Weights of a small transformer language model: 51M parameters, a variant of Muon for these matrices.
MLP neurons of a small language model. Each row is named by its layer, matrix (up: input weights; down: output weights) and neuron, and shows model dimensions 245-372. Each number is 128 + 32 x the weight over its row's rms, rounded and kept within 0 to 255. Numbers have three digits each.
After each neuron's rows is what it responds to, as a language model described it from the Wikipedia text at the highest values.

L5.up1358:179177098140153109141103140159116111111175096101073149156179159089106096160085139095119152067112135104089106115104126166041107133124122130105132096123138156108166162173072102130096146109157136074116090140054103138158074124139139121114132142122127102136187116144137102132125114152078185162150174107058076141127186111159142153113112066095094104107065141113098171128147182160142157048110
L5.down1358:172075124115120153115046156140126090110169119128105205163161150105069137205139084155077149101130083079101101168108143161074147138168177149103176127116103118107083114205105101070150113091146149138133132080161172162156169108146107138109079127080114157182128112114109145088143112158111163167167097126093079146103090044135221093096109105109165067123088101135117151147109137121144097128079
Responds to: A standalone r or R token that begins a word split into pieces, in common words and names alike, e.g. r-ent, r-ates, R-alph, R-ondo.

L8.up45:101089138133165144141142166128118097140124158133104133189103101101191143190096126072172119106119228133132111076162089192136145123166174121158180130112096103119054135106110119164140144104110138093118072148214097123148074108136104104181093151116118052105139071085156072157006109165137138093090164091073121167110111120146067119128148095134175112149130108106151154148163044121110102086146
L8.down45:080143128090101129120124128116112202149131059153129136154140139133098124163175102123107091142130209124102112092166099137149093069229160107144139123120103129162194125106164094107076103078177131078118161093101108126168077147126121144191170137088121063133101136089135139138215157140050120086151117135108154094140129162179097088134175149101146190067122156114126115112103144106148162120101
Responds to: First pieces of words split into several tokens, often capitalized R, Co or Gra, as in R-ectors, co-at, Gra-vina, wood-land.

L5.up908:135164139106152128156110105133150102153138081056093111127132145152121121087186137115115119117175145128099128099121109189116164137210123118130174143136115105120157159126197147141112175112117098159159108100139070176167148174123175122119144115173184110049105188126090127118140052173119118128123129086116065118104123153155121134078083120115101158134128107145175175117129130157156143136151
L5.down908:089141150159165112123155092138106170102155151131163115098153151148132149114106154065146112049123149139135103145134056180091148131143139114111076133184141141158110093138092145111154142109132146161147191126166108096137113100143134147128111138055085146185142106094124076143132172099158131176114103120135078113101086194175080099134160140082171112152159158108189130163100148083144179072142
Responds to: Whole first names or word-piece fragments of mostly male names in tables, cast lists and credits, e.g. Paul, L-ance, Ne-il, Mc.

L2.up579:118160098143115161098134124166094132121107118167102145112047108134109111088149119109099140151137144103087087132144074108143085162143161113155110118194138098170120119181159074119087169126151134103125115140159094169132131121095122093101084168150134130120112116157113135065122092138173128082157154108073183126177119120114159091076119126147085127136051123136116126103144115087081089139166
L2.down579:131146060119067175161139186161103172147095156132146029103128039109139126111137139125146160098157121112136162133083131104203148129093132097164134077149109065055113072165088103074195118122143131093155186129179107124167085156105129189151184155111116099154160099200100152110162107144173136087125109098139150163158174175101168117146063093076127088116138104111136108099120111112107060149183
Responds to: Words for competition stages, tiers and seasons in sports or contest articles and tables, such as round, qualifying, Promoted, playoffs, League One.

L2.up1725:073111117155152105117119099139147097098157055124079102129098163109195126068176139101102103167163100156149136114131129139122108164112213133114154080161125108163098142109144156130103150176115150171127159160134207178090152149131216125120128114115121135060136111155079115157138184115112125132120122141129105135138130170146078107162180116150127101126143133127185161172140136142152154099139
L2.down1725:074170146139122102131050156174101091151113136102159149176110123091104063098132095082100141084110156199139139082141124118110104178117142105184114102166114100149145144107126081182119115079166162109133137114117161114140155099122116080142144142086050183097072177111131104148091158140096112075144068129173140124194144153148106134159109135070171078057115137167203165104128157153123141124152
Responds to: Final word-piece that completes a split personal name or place name in lists, tables and prose, such as Russ-ell, Richard-son, Hamp-ton.

L8.up571:110152097085089072134100081143093132144127153095114080114117064137148157140150093101163126150117092118128113117124133141142201107190178170070148121141135062158043134167120120080165192078078089140144171063155122101152134125056109105205111114102120116102160103076135117153104085148058117139100180120129124103117115141116083097117104161109115177131125133108125156219198141135136184098152
L8.down571:121125151168153131129156106108132146048152106068089099153130135137072151108109139073121119136111134156171154146110103163162129163104211138169128122170179065194137116130098089102125146154143146162112152093141115160084087098126090177083180109147123110127163152164181149113101198112128130115150138102148146122115146130147106116108137111110086104140139117106163180078092184110164207116172
Responds to: Given names of people, whole or as later word pieces, before the surname in lists, tables, credits, such as William, Robert, Norbert, Russell.

L8.up253:127114191166137147138161139102138115127124119102100111070110063121102121128106157121117183147134132121063191104107158124131167158113118167106117110198088166063170118155170149153103082130090077111094114119111102117173125138129135069104131198148163150174142151152123127104139157095160124129161111136131139177176127121166114171104115116127113136176151168121073167127174104050155130122187
L8.down253:114154153163124088184121086090131103194139162146146087130157090147143194061098118144140143120130084082107114121088124101171182156122146171084122119061144150169138102115051093056106163095111134139055127130104163106115116127110182138123164116122159085117179116146153134107139150099134106121202158129086106108162112147125090091128119092050121066116145142102156126160063141110169117138185
Responds to: First pieces of split words (f of fixture, w of wrestler, M after ===) and pipes or semicolons before league names in football tables.

L5.up1368:153108162203127145086124095097158120192097115164082120075087130086080101136144101084091143151056092118120121114157135190106097122109168103101118132104109142098147102134091098136100161117154123075115139107162116078086122111100115109121133121106099132133116176117076124107158144132172099110162152069138091148147130125162175105081109164159140111109139136110116181118134095119130136145109
L5.down1368:112114189163152165128145115179138157177090183087152143102164093164066132101142173139131147100127146126147135162135157144181127090110118134133211135135069109120182143092045127051161184075106136082091174136187115192115112166122097154058127128094087086136180123168140125152159073116145119123144096094115203140143098168147132118134132110186117075103127147081115098150111205176101099149092
Responds to: Tokens inside or after names of sports leagues, divisions and clubs in athlete bios and stat tables, such as Premiership, Serie B, Eliteserien.